config = dict(
    d_model=448,
    n_head=7,
    n_kv_head=7,
    norm='layernorm',
    rope_fraction=0.25,
    init='normal',
    init_std_o=0.0201,
    init_std_up=0.0201,
    lr=0.00787,
    lr_head=0.0081,
    schedule='wsd',
    decay_fraction=0.893,
    decay_shape='linear',
    final_lr_fraction=0.0,
    batch_tokens=65536,
)
MLP neurons of a small language model. Each row is named by its layer, matrix (up: input weights) and neuron, and shows model dimensions 128-319. Each number is 128 + 32 x the weight over its row's rms, rounded and kept within 0 to 255. Numbers have three digits each.
After each neuron's rows, "fires after" lists the tokens most often just before its 100 highest values on Wikipedia text that the model never trained on.

L3.up890:108185129168097173124105130101152120080201115043101119172138110133165109157101105080149026162104110111132154134142077089107142109092123152113170190154147130124137155143169134132101084154202090128124157119081152095082169119153113092117103146139120149135104089128076184137146093144143138106169097123166103132159134137184092103168116151117143172111087137183150086109125117044141114099103045084090152162128116139107155098128140155079180119160140119102085142128097079095076091150147116087148043118139141072061081117123156090179152165133081087121138079114097083126101111125140109116
fires after: " F", " D", " N", "N", " cl", " R"

L6.up1194:105132069136132095179149101134125118126155111185130145109093167113130133065149105135193210114110174129135071200091146165114109099091084131131115131119119137172115098151176035082109146121175124141093094074160218123150141116219131062077145124138127165067142135185116083079100085155143165139131129083080116130115111110138099150092119095119145113084130114059105113131155138182108181116113094097150110146173132118195082112155108088085175076156169110138087109099144164168158075138129166127117206153095143134083192133132119160115181112205119112158210152151154160121123221162156095116
fires after: " d", "d", " al", "ie", "0", "red"

L4.up1655:155109149203076157093131118125123063128174116134130131134138122140165154127096127135092045158175075130140103127131142184138218133131117157104108184148155151061088187106105151120095129049138095128167115070139139154082097143106119122106101168113152168096148095214133116105131083115136166122141124100130105125179190108135085130119159091106133143099149160107161075130157083167162156111139057097133134097146107112164076140102162127122092094145095125116134081163142163155159151115172117157141092147125181087154148151111110119119130122181115122166144157136190149083122155139159110118
fires after: ",", "0", "1", "History", " al"

L6.up20:119113099121128128164070115123074102085163166154119183124108142171114167131100167192121121127134131115142171110128221034153116119154095062105120108138138167108143133110161163160096125049086119136098166141112134112104134131110135112139119039131107147165158093105068107104093109088151083128122074124106133153127140092071161108108082151137100097074143133158133086133155100154106143150181157088137147118164127143134124113068109157134098105150108138162149150167108183154168123094132172145156078125115150170084088145082136091181118136131101149102077109122128105169074139102132071148
fires after: " ", "13"

L3.up945:157098132145102168151112161159137110145130164138168105115159123086133134114152151121118066115073156159116143175120158142166201195177118092118137062129110093118141143161134152139121095118116129060152212107149175088097146123125117161147131104110122102108137127122119165096079122214110105164157080097130031168119133086112104103135090124149058138145151118148153134084169122124161147126133085095134114129127080108114188148120145095144097085122118103181153117185137135145149138147130117134098095168158154101130197065131148155160164111100146150088127093069140160138131136150120112134
fires after: " L", " g", " ", " l", "″E", " le"

L6.up18:104088138169149164103196193150109127117134181076115147170110138129082136085126138143121105175121138167200160151125101091176185220152134155100144128133130109174019122236154112201110144133109137136135073123162122081133147071183088120086094108145122171073101178126136177167137136143145065133163131087130164073132150144106090153144112154046133092150088161150150171150150109085189136084155186190147092087141113144134084140109176176153066140078147143123107183124136138118107090126118115107086186139126112123116105107121143141098090058091159156135145155096174103151133235168114099084
fires after: " "

L3.up65:155065137113077096184194149143126174039128179118184157155139156117162132126093124129180120161106098104126171091106102110050161087096142100106110120148150139145123147143130151096119121164125162102192098161134105136110131138176126121183135170150102178111144137012169138112133109157134183113088135168094102108174164154122165156156074151102113137115158160120085117182142142125136149103138113109174121087108104150150170129115117170099095141153181143148101160172099115134128109112136095122121178148095108100116177132100118152151105112039122180159027153138199128089093140150153108106
fires after: " f", " T", " t", " F", "ig"

L4.up849:122090139067131138134113126132107127175143105110131100162131128116124144131136108099154152128187136111147135095137088161162119089108141145158151095123117098105133181141086098129121090159114150104152136119107125135112173188131081167101151131175115180172109132113154103131158094140150123092114096122059187154123137178137140130152132150162121178102166147079133155153100142141153146134136149150157107091145080110161211132144133187104137073089152119120108105144187123108021142146121074083092172151132149166079142081175133096149135140090110188074141093206120083194113063158122139157
fires after: " f", " s", "st", " F", "ad"

L4.up485:144097131182191149121110139098215120100158127181108102094079061120154141098106149142187152105082095113128114147116182070114147123153046117127179156139087067126102120157153127096193127092156106093176181114155115105098106157110132074117113132145145120119133069159152147122073134120038110071166093159091123118117155101166117146105163104153128125083162139170102062134132097128118181138160151138144063107103078095118178099100107153123126133118120095141130176136128143159085123135180104098127150155136112123092153046185028144125073066172155121110168108126149119154112188072097120104
fires after: " f", " ", " F", "af", "202", " ind"

L4.up1057:132135135140135204096141121171086154167177173132053181141128095103165115084134193162103088126130122101147101156148074132116122184110178086157107191187179092192073129148152137104147119134138147148113146194132112127093111136113049133116103097124102141098125154118125084171157124071080056121148115149126126113114150175152192072193134118153091121098114124092116176096164108154069122115119086129072142161070118091162142113190156093125135063120084096160116153106147117203159149127133141077171105110140135123089123143105108100115114166101095159105156147110110067075111149121153142150
fires after: " N", " R", " W", "N", " S", " B"

L4.up601:115164126106110086135200148088092239140124121106127093138138121141106130127124090092174089102147130103110136138130121087152073139127130112114100123082097126120105133115141087130134115094118142122165123146138137104114087095082127101199216109089130182121064147185061212124131138142150116176117124168145100165164152151137101197131166130112099098127183157119135172077161142189113122114107133085113140100114111192174112116159056140137096092130101089104165130100100167070139166138112122107120122133124060150152179177088165113102152195158139134058147108160083144159114174154112149134
fires after: " |", " N", " L", "om", "ud", " G"

L6.up725:140139129150092147086133129183110157143133125145139088175200114152078088154108145095137076135081099131183176091126119097152118149059090113118115129118134118109085104160105147219106157106125035099071100119133069125167138137148072204121122159117091080107080137143133145184168129142081146092091119086141095154122136189099120120164103138133137068106181096120158124099142123095121119180133138100149160174170165113137172116112180068111142090149102143137195107104082117144193146069137172150154190085133135121155121172118144152163162145114166125106093107142170094098077098083143111141
fires after: " h", "is", " m", "m", "us", "iz"

L3.up934:124163160130102120163117163122141138133155106122177145204091120109118182078148154087086147133156116080102137095108157089135117079116116154144156133180137114098150107084061132152155138122183162108171182149111109091093170142097157082114142160091139171155091108159091117146144119110149132121095083058132138050110139110139187129081154167056124129137119120141109107107179090148158126143126113095163195146161121184100177149132154158087166069117196050184059090105122097117133103117139133166135079120116118147088110117130140164126079139143103116111099104149134089084167066072126163111
fires after: " M", "ol", " T", " t", "a", "t"

L3.up1541:170176104105160169181171121099097155102151125088100060149139139140087145117134119085166152204130161118133137109213080130151108156145105088136136142086121147162105100099103167171095150097089150145156124185105113136068097114062060124153161154108125130094119122196139151197120082117137106108078108077116107105160127146147160134133082100108075130175123128135115143168187127201135119145172123108170108102111112122096148100126112141119103168128117157119169136116069173143110152080129129112133105135153127129155160168067057072137120246118052130169109131158117152091064131102104111090
fires after: " V", " R", " r", " T", " p", " t"

L3.up190:172105120127108161049103145145097129156079076157195163108149119101128151173129150120164082123145124170149169125084173104108159103157093123103080124109164133132129155155152138136134165117101155125093136105117121129119174152104112066061183078185113183101118103151147117095217156120098155176139130116204132072138126156163084158157147077118056121130104148101116080185160171102200178154136186113145117105112110140060130095101132212172130137081159081115162144095103084123152114162129143085096121147122150137088077189137077117119095129091141157143103172128090132138112103176110100136
fires after: " ", "–", "ter", " O", " son", " named"

L3.up1245:119170077159100124148079152090176157088096133123120081117159117127063012152083122168152170136106088110080067176127159149161138131125105178169128099091139164152152165109232075149146126080095102149107074141078148092143214169122120152132155109123119136129146158145129155152106119116111101107097130101140120128130061171113123072138096092136108108113159094098111121160085116099124163113147130122171125146109080139133098132161127120101111114124085114099174170149154133130086119127127149104094032156114080058139175125128105167208166080160090104140115103065079139119160146138138094126
fires after: " the", " The", " wh", " of", " on"

L3.up85:169126144132101145151122122092098115081165145133148129138171154113168131160134106093134098120091116111128152142111120116124152103099109133121119123174115102147137136204108125096056140186109151098078144140136087098169140130111113120131129170083104114114135157143149127087180138113100186091136114130146137145108090104134112118173075126114169176142157121130128117166118072155154120166110138162149100131166091170151161104152153128170164096100067098162144136069137137127176149105127190157153096135139109137129170149178131164123141165118117070208135099090159138140105120106122169125
fires after: " f", " F", "uff", " pro", "all", " sp"

L3.up1090:107167134156133128164225091118153148117166092099161166135172071158084126089087132145176149134201112115138125090107092174138123073171138179073093104165160149076097162083154089141139084150155060122042152126146161173094128144051149115150100138094083086117162164150117161072128140090074144123090148092095072146104119133105151159142073138148112074116129171157122165144135134098131123188088118146072119143076112092151117113068106176101119125138098173122176162126183101159105161147127189133143145074129149157117172154090145102198143075164125124156150172061091117146082139104111107113
fires after: "oc", " N", "or", "im", " cont", " a"

L4.up1310:125101088110130097141122132105144201058176176147109130155086122105122143097147145139099080078172142171147147117072200090177147078137143130093089138060153148127114068135118188123089090150103096110165065148090130118130161189132129084116158141150128154112102107147175151107117070180147047156101104135106106143110156140151172141088106155135143134149120160120199127119117122059080151165106119141181135136102150121168116160182142057174145095018171171147104191137123158168179164114129155099155125119182084148132132134106111082110130105176097169133138118121127156111108152097116094177
fires after: "ic", " C", "as", "C", "ac", " Ch"

L4.up1330:098163186075108136132091110130184179096155093084090173041182142143186141159129136139136154098087181156162116100174131163166167097141104155117152101086106118139087137075129152113160145206195121130122125128089136146125159161130091112101143101170081057138108196157157131074111116124154156118114142133145177226128110089087102106064099141107141096077140131102209097098091109132126178164125078200106143159181160137077095061189091137092143125105165100116147162077125113094161121102084109148083168131075125111130147117095142092138177136172155139122219116175160145143147160104145118133
fires after: " c", " C", " L", "C", " l", " Act"

L4.up1729:147146102125124149091111120145176106093120134157070132154088100126131105211148175172132118058085171157073088146127156171121100088159115130189122144149118121067077066106152099116179111158152160147122140119066143144178116165094146131085180137072120133132124133142135134134066071155146151102088086139093078129187091142097100103145154108122129132064079126118074119166123121168094143110143132119119168131111119119119157115148107111087105120136100125136094151145131125165141138122153149101139132113136150101118155203088140155160093133171134171084053167127136152172167099137189078135
fires after: " sp", " c", " th", "c", " C", "eg"

L4.up91:145157166148122135162118156128092149143135080131133163114083119095133114114144129072151207171128216122109141087189130122155185163107093108141123113250126112137123125058070067117136141140130068128189074117140156147103135138100070128171140158099119144124098149116125106158129159126130185153124150104132217170146076135099076108139157105116151127073143143100166128135136089169128175133086139110124122089153065135077204125100137123156144140098114151100139166092146155165149212100154124113157124174143170101175129159136113121124129110093151194138138117118159096111076153140133153158
fires after: " F", " f", "F", " A", "ou", " C"

L4.up572:082070067178126105149116148145063145194103108126058149114122144097127169134125117133120126172173080132160108172111150138139194172085106059103142108106149114160165135096141145126169161142152121146129083117132086112127169131141067072095149155134169171082120088142167072175119174179181167147116135101094115112175142141150099143124126146085088148121114135152141104124176111190127158146151135142136080167153164195188168121140067090142111057120159155193073142172135180188095135110157230158170174109133136096110099123082074171150109146050123109140179163127115136102122157142091101075
fires after: " c", " B", " b", "b", "m", " Ab"

L3.up1212:085128090124149081110155090097142202163125141102105107127223117108050120137182144110151085118078147131142097117166194160100126081130118072139113101096128045114115169092155136222130132071088101114134096136151184149200156146130132147109155098100145111151160092087163063143121137166088144121090150141153174134139121148061143147137085133162120179106121147106080116121142071145096163155148109196109113172105154200098190157125145137100115133124135167119136116155129121127118130072184172196097141146096106086152164154131096110141082147131142065105114152109127130141160115122149124146
fires after: " m", " c", " cont", "omet", " s", "it"

L3.up1454:155114135147081128178131171194076143080142061197139161141174110112138110111156126061162096108168113124150153107139091084148164145140115118126197094131127087133132179100139137119082193109134070110145105124085200166096115137077111168127067119081098167190122090113110118145125164107113178184092090134141141157156156127074098117162111165124132100150091148130092117127138089088133181120161131158173176163108134158127118116106168154123126098149125120141128109112123102131156170136145136113096072081188124155132142133110094124156144141175134108137137145054129144143161148203173076081
fires after: " ", "andidate", " Team", "%", " Party", "ople"

L3.up1409:073185163139151132142049116187135137150148155141115144131200098143120149114099136128120040121084176114122178140151089192162173119137097128111122095150094116132020158106094111115095140141129107135126053099128114131059111128140087151138096109088171103233133159094170109197127133196092163141085120169144092160173119072102138109207130179133100103173157160160126072130183131114125128107136161117184078146131123093162115125166025113170137127147085156099106126135101159099183130202117154160135118128106184184101082141124085133086111099146103125154132173153118139107108147137157130133
fires after: "C", "oard", "O", "CA", " US", "N"

L3.up919:121171206121139091142132057206144131148104106189108113123127049136125123134128134122116098106099178126070139099100126091085066100076138127152127142161166175091117078122060057090166210130119083172154120169181168094158144110138123071109137098121167099157113213123106115122118131113143082126062073121137149086168132104146119160171136070185126143156158104067063062177144113118113089092185158149184134137151033090106128117109154163090145084143156144169145084119079129140133066148128117081131112106151153157119175099132095136124111081102070140102148101150073098160134097099114163132
fires after: " T", "stit", "b", " Mich", " V", "ol"

L3.up1286:080165135141114120113144119109183142149077075145134171109163093104145149171094135099122059071132127088090162168146137092157171092183116085098092133074114146202065095143103090135133075097115143115140136113163139140156152093198102174139137126126101151077069099128168079082139104108139148123200060147144135144127141088154143129158096136100134102170105158101103133167084159111140117064106158114092144110146159124084143112068128092122153108044123096135154090154156166189083084066146178128121128093133128107064084095120102123156165141117113144215109150101137130119196150123173146140
fires after: " s", " S", " B", " b", " ar"

L4.up1076:138115121093128166107137137132171146114128151126167132121151167147133159110086161074132110183153163174168175184088199090127135107104155169113132128136068104132164134117080129110099129144149109148171128166104186117137089092101131109135090085165081065124126144108128129160053140165162132107116081121087073171128125165134141141090090083118155095102161131123148097098187138149150167133126079147156121202141110082191119166130187156115173125105134115134139118102101136210120148185121137084178139139102135121058140151131181159149125106151136140088132118100171134158135159141162033085
fires after: " ", " |", " Sh", "k", "red", " sub"

L4.up517:074169150106104183152189098145110111155177196067123148150154129123054125210113114060112123091113129089157061133144142087145146127144073141152179088108089124162087116143096112168130134128138142083116125119119147084059138117085105151169154124133136116188166131109087119121158074110151108182110109067192155144098206096105157102145169113088146104183106162100108130079149091156196128181138148098159208124164133154085089097093111049170088115030126082101167199129116134123127098154187143104190124078123099141169142135121130129106147116079112152165138155161084151141140136160213118141
fires after: " P", " T", " F", "c", " t", " p"

L3.up857:066105121149141092170171166184124132138115123195144116112141096157152079145078080133110149104064101123161120137153152117152138150119151178107148086112119148140157124165098141172174090181104182101117127141189058093073139134179115129083098098139103055114126051141146127175128133112068165160120121059063092151136115122124111090168111152151142174116129176125126108079141105128159094194106167115193108127074131133141134125135131162135122088184103131122146118165093208122160140140125128134144149120119135108111156140086161128123109158112104088125121103125129095169121156092147181118
fires after: "ch", " ch", " elect", "oard", "b", " b"

L4.up467:112111100157126112057144084139098135102113101130084154122145091184091151086169150118093110101125125141153115196097133139107097102149154135114155116145129082126093092148177121100053184121175124139139100072101144114137132126117137096080073170120115080128152123101102095142123106147109181110118160135151074123111107065194084167145119159125162163155119117160135207119120104089085188159142104144163147151134183090094193128071123105115164113135113123116127190107049129094206081143166215128133162105101118076158167145115125119116143075160151120127107114080124112121131092131139132146
fires after: " J", "is", "us", " d", " Pr"

L4.up1501:057174136105125158078108140160121110218190120092158131144159076079155098113113091127108107162193128109190093132121202163117106111094142106129101140125121137145106149188131098133127144165142135133140136111163077136160172105197033154039142183140077105074126079103109071104087171098112164111140148124108145118117150141144081124102089179138163107076095064126113108105091112189130131123112152115140084127066149106078122125105094122095153151141165103169116126142146194125075080140113172156156120131094156129150134093132056102130141219118143097138166133157084112163148167184120092121
fires after: ".\n\n", " S", " the", "\n\n", " s"

L3.up804:071172111080159137142203126145123123109131129133104111139187163125160126163109164198186092204107124133168101159127132131111111081134085135134095123072134130105136141160156116159158168090141110155115091088140116109119169139137177087152131091138126114113121066218166178121115069132157202181142062082209130118100158117119123209179065146125077132133155142130110133186177118068087173096095062102169119113174096160152109085124115090117131148170156139162150183150149164139073096126111140155141127166153139111126092154132174082084087120125101133107137082100135094134117151110126120099
fires after: " L", " D", " Mar", " Gl", " B", " G"

L3.up1138:141132120137157129154159099116107159167234140096147076061115090136133130134172109151170141092103166102152121094077118105142108160141140138115103121074076113129106144177111152164190118140177102101184136130104141119141197103118178120141053064148083158143156163129098117122096094147111159177151131146171153160155144069196121117113083131100102121208118106093139166078148104164139121195134157102144096111114142139125132059140127163145094057174138050093059070159128171140187118148157142118186133126133129147182127140106182114141195132160146129152122175056122128172102127174166133147
fires after: " U", " pol", " V", " D", "at", "per"

L4.up1131:109075141102115042162177099172133190139138113101073139114165127126190073120118136132130172108100093149110123143130086138165143101077102108171136083108174110135099103089105067151113123080092188089119096166164093157115173095153159122109160066117099104124109104082117137123144183104135114175074113132056098103130173152161137129187093080132108125090183093083145139128066167152150126104176097153124115145062168180107159101137149155152113139192169120125101125079125082136113157133065149109165156184144128147122105136055082087138166092073172203104101154118110140138236179126160130069
fires after: "b", " b", "er", " of", "a"

L3.up1276:113154123122148118103151176107101151104105101124130118123115098128138186126133096085142194064134093125093180136121106200130149116084109116102117104135118166089164113139148140080139120160145129122118142180082113130069117204181114099112176089124126122139105184105133184150163145190184110101119100177071108075120141116124106119170168157108100099135132152133087161160110082112132100093174153093164165090023113108114211111145103131138086138130129142099101176158107133121125102102102090138115151118065144145080079166109139129091131187079165147183108133084094155122107169119079125144
fires after: ".", " K", "w", " h", " wh"

L3.up54:176171066159110151074116137195115120150156124089081138148124172124186176110152137150168152123124156151143133088131178082105132066156121109147092097120154112202112130055099126127137135147097134138112106117182135179083114213114134080185124149121186140142105119103169120153169088175200099091141141101107082118193109108131063139060102165151076146154080146068218044099057108116094175125115124140153148135087158075131119096118118150095126137111091119144184110152097115066126106187108090142157116116155092159174078124100180150139100122165130096094127072149098115130155138119161174134
fires after: " J", "7", "8", "9"

L3.up703:132107169112143115105143163167158058143143151178101131136125116108174094123115140075118095180130103091162122061088094095130123173138159130136166083138181111138135107122146096121106162078090086119151126071090058054153105088101108080100089118098115105114125130124161052199110157156076153104102163169100072050172127153149105156098155141121136074074126084107141110067195173126112126144125109119101157095166104165106196158099117142194155082122168078110126124143100113159140115179134175110123124166125180157130159135108096201085118108194112146161160128105125122146154107121056083089
fires after: " M", " ", "m", " m", " sub", " ("

L3.up511:131105128137140080117089154058102157097127153100139104132142046114092119139113119091147113091128133166167133127128113081123120131105070155227166110121091097133176092108095180145150143096146136075135167121158145110145114104097105097089151091133085133145170154200124120196074146155121137111128136185150131187072079072115104127107159104173100133146142119149139181139082127106146141126112054094116100147144177156099183068115166090133126105124128144130148105157132190160128160155141091231172120128118138122115126108105116066138167165101163171168131154181151123212132145086098105142
fires after: " f", " H", " F", " B", " m"

L3.up1388:143205113101164170135158144140077106125162138060113184116151126163152126132152138096123121082152179131116150158107084110174113128116177193144131138093125062065110089108073093118135114118164182143129139088109195072144130119125128112142064162083102099136137075131120176125065089105168188072132129130149132139137141098074091100104108140145088095115114099135133193082085126155160157119126139126147143076151091115133151143156143137156139169118151142099142120085070142086110155124098063160095142094148110080123168134130094132172165145074107118146088130136125107156126133154084063195
fires after: " ", " M", " Que", " (", " D"

L6.up1011:057121134115169177132130157107117110170116167134155137094092138156093096051100139102112076179089157156166067126063121110137147131131133143129162115121100108086148187089101105159121114108175130112122099102095124144130114137107152179128138149146077182167139095117157154094140173150087109113117111168173143101161072068127071127129146098106119135107140107133122152073165130230100168115113107166095139165096126068164115154107116083118149107127104117073164141088099169096107110194159134061101171072142127111165137178166093182171153127068125107159101167135123135195080129117151108101
fires after: " ", " Ab", " (", "F", " F", " per"

L3.up39:142207144045090102095165112137133086116105070159150147132104056140113123099115108158168112137157135123089085120153114086077127105120172110178091168108101146127086151123161112062082139165103155093132226116148121127116194131091107107135157111071092119159152143065165138107172101143146141122113186141162087129064175141163148103126118118106091074168160133171127135091086111156116118142138059119111159074161187108076110120224165116194144082156115110157118120123129066113117149133133089136123130124172148179076151149151124148145157191152133124155129107118132104158111127142204137109
fires after: "as", "o", "ó", "a", "l"

L3.up1168:146115045108124145077131105156107163086109148162124158145146180184127139147150114130168142106139129170186134118132221166123120158163119125079122111169138144143095156126102129222164136143125140098103126106122134132129142122115143158106111065177132142116110129134147049115082088120129154134090141137091096095139145103125111137136122111175098103113116135101142098164133083113159135121110176150149149111101099155130067077113121134156064114106155116120127186093134151190092090118091169136185144089124155141142169091107089187152053121045108188148158157093193132107121137122146167189
fires after: " E", " c", "e", " p", "ru", " H"

L3.up1696:091155237142081147095130109096093135136137144130075104201129079119153115096097133123121086102122201166180096129091145049084112045140144151148129128110137136069124095130168119094116114100137153109145152094150141126140091090167108125115090125190138064132062118088166145122090151117179130112133174146136102134140125148164149072141123085142112127198163134149100141144146105162146123154071140109110108158105164142128212138123190041126035114144189076108102153129205178101114124157146105182112137197098113137142144170114160132153115128101133150158092106172167114226102158128075076061
fires after: " S", "S", " s", "us", " B", "um"

L3.up265:147073148133066164165093154098155174104131080137123126155103131137085154114094133151134088119127130094106130154127152133180175172139136158118131119148117168158124109117088174101141097107073111111144086131131147103135138116127177111158067101105119106180140178121149107138143080134130138052028163130169189147064160144126172108061109135115100152167117102153126091112117140153165135156173171082125106124151090126110151106132138158125150116130109095135130150120139160105113115175123148130107073126096053087162135142108148089147162106150122110190121134157124081097190101075094051204
fires after: " H", " h", " L", " el", " Mich"

L3.up575:124139147076137172132079156152145079148094113151161135174069123160151136107096108163067093104105159081176153138119090100111110122110142145143144086090131139115143096107121166156072100154138109108129095127093102123094100112148174116103158134108122114193105154204138077169174149175130096111169115147197092069148067086148127156189107118139147114139113136115185093125124093147134146128110091142143103097119147084077113151121141152162139120201125087076164102137143188135105106115103212163075089100106096127147115158156107148151096146107122123125084105145112085139158160124116071129
fires after: " Sh", "r", "cl", " L", "l", " Tr"

L3.up592:107190111161083152172129191148138094107132100157116110134102088139153114118139145133129138075127126116087144153088133112133184126143167079104167119124130153120120137120154132111142168123113171080116151098145142130120156176123101155079129160071114167184067158113162130166151125088121149110140116070155140137146138115159181163174138137157100141181148154132076102101183108120080107098126125136228064163131109142131110086061088102145096132060148102116138113138032117146082133178117115180134100099122156098089135025171123095218164165181147133120165124149082187089156130110130106128
fires after: " f", "s", "ied", "m", "′", " F"

L3.up1112:118172151048138090155158112150095116117064127132117108143074151191145135110149148116085086118112102144087181117112150187109112178097112127126119192129189145157157128132121139108130160168158076134135112126116156142105105114152140125154072091120093134172097111175135125096137143130160131135081114127092074137088183154170120139076102089106133134119145139175140180135181110156081135077090161158159147092110096127117163130158059165099171179064093088176120116161073096093126126174090119148162142139118075151200128144093134169141198123172172182134179073092131132083185136127119168168
fires after: " K", "ak", "um", " remain", "k", " turn"

L4.up1120:121146135125141126151179138130053148152070112169046099060106114108154125159157151156115117139152192154096122160197131100171076093144112172165116118099137057140110096144078136116122197140107117066096165168117090155107142181121096134096109145138164102122157130131167150087166155130111149103129107110064163096124106129125176023077108144161113124122133145110133101105120134127131109075146106121113108105201145102047161134096146087146157135197133119133108106126174130097144158137122127104129159139151122116146110110119114147139147143147136106119152170152153056128183161146149130095
fires after: " la", "a", " H", " co", "o", "ra"

L3.up350:160130111109128104161092205177117151187127198112140101058134122150110175152140148079118113139053142132127117148129137112136170075123078134176170126191128111104129107120170075099135081122089150138091146127099178167131106126077196084148130080145076200103121131114142124150137112104136116132100158131171158156150146090137101109136162123137082149105134094163179090074058132175161141124147112147161120151120154092091130093178083108131142149134123147088090148123153143101104207115183107208150139149126137050160122110098122048199132096137110149150083165105141141127097108125140095200
fires after: " L", "ar", " C", " F", "L", "el"

L3.up239:128089098122090105073146172120046118114065188095150148126127150096130099145121168134168143086126127176153161139088105098104088112080101135121134109111071124178119079132166109132209201122156102122143137166166167097079146150059121126122140140132112190148073092107143161113124165121155184167200064131109154169105067101096057148159122106082113105137146119124155115153147144137124171067085121044158075097165112173122104150140086140172091166093126098137145156081123169154168122178187135159144117120141120145101086153152122124128128122141166129115147080127052156121162147106168129090
fires after: " de", " F", " b", " B", " w", " f"

L3.up77:135119111075155101068152174155100151085125115143142123181178135097112177175134091084100156166100151192152134178090190105159129070148076143125100118125113110154142113092074141117153096099107139160115127107140090132158095152120100111166124169146077097109165178121103187093108077172181126179091112168071132168136074140085137172148062139067099156144166125116167119140102107126128071149194128128143090105134112157133174111112102160112110108144077117154125157133140140144113143111112187117097160152085140128155088186139122140123160167107101124111131123147163132136107153165109142123
fires after: " h", " H", "im", " N", "H"

L6.up310:110147179091142135082162116119126054127162204128201122084134122126157123142152177145202119118157132105159141138147087130098083084068148120135143115148103141123093095164100137126159139129116129145171142113140159087150050163077113106138091105114160185134131072141136125094080161085161142096149112155103146210124093118124099108128130102108161108070100137154163139141112181191165130124141069196117135167162095143154156159129103082110067118165092148146204080101110070177058156211076204137098128127161160078106192138143116104123161116151108112096159177104150193140117186149179105153
fires after: " V", " C", "c", " c", " for", " v"

L3.up665:174090116134133081158157113109127154136096114138138124110190111136179197094137180089161056187164155167166144166143108120164128148147141132127096130099162153108104133147084142089110182146110063146141125087048123147091160135113114081156150193114123125128068236148081121122092103196150145096113089152164153148134115196100146171156142159161178115129085116131135096105174076133041187076188196097083108087171153163118130140127118068109163139146103065113119126122144157151130140111171145140030156131111186144088098165098124161060083129117107169114124171127100140122119111118208165149
fires after: " H", "im", "cl", " ext", "c", "g"

L4.up1742:122148108136126156117121128172114119146142152076120164101157094145126108107121156070130159081176167118152100119094083098137121125118150146130150112086124126086139096092183111123161084083105108166104141140146122166129120119155100092162180135178123139139075139102107115141158126138183068129093126141166125130093129062089126168120113050181106151153142129108156131093172174125153182131133162161090062107150091101138145104081177162134116079111116126122143162095129063116033151066148118166117118095149084111146087122131038105121141111144075124047153169164108135143150192160154159099
fires after: "or", "ar", "st", "r", "b", "er"

L3.up1007:097189156139126128134108159174115144137123140124136170035110072130082173131125106127139155139154072077160109110131130131136129078180131161106091152116101111182101110111099132127138077126170109137129148140143149121107092179105097141149113128137142054133137172112168079103168194097150120124150096099214056083146121110077108164094088115157173165146090167172151125152163072157126176114137128126111118169111177126123141176206114200136132133166085133127128110086125106154166152144145133132149107101098095203171135123193111144144083131127170086121133132141143073130186110122131142160
fires after: "9", "8", "7", "0", "4", "ce"

L3.up927:140167074158114056137098192112109127080150134144124155125162105128093175162136114134124109179182137079195156088114131197129145118178137117107110101123119122205126116137131131143093080087111130080131141171126108136113063138108213130157152102159113097120126083147135145082116149094095098102136110185114102140176071123154069147179138158159129125135123057125071090157128158118130120069109076147103138126101106164133088130049136151128195167127106097116173117153058094139110121131124132117057076186151061156128144148114162130113145141125126155173140095097024119119113171130211106165
fires after: " qu", "g", " K", "ov", "k", " G"

L3.up1158:108116127182181153098135175122084183113090125135141119145074155113144151107123096089111107121120096093147110106109120179165151167127076142073153123135136098131185096081160154147113149143144124131187100085139175081111136179101166143149122137139068116119170140172131108083097102096158115153092138137169090158102078119113118056106120155067077122202154154057143165144133089133125111098104090073068097118119089089121120125142135158143068145126121061160126169171135074104101080161173158116064190145146141144152170219084136170147176148124138102124079095142174161107166159123146153073
fires after: "a", "j", "art", " J", " H", "ry"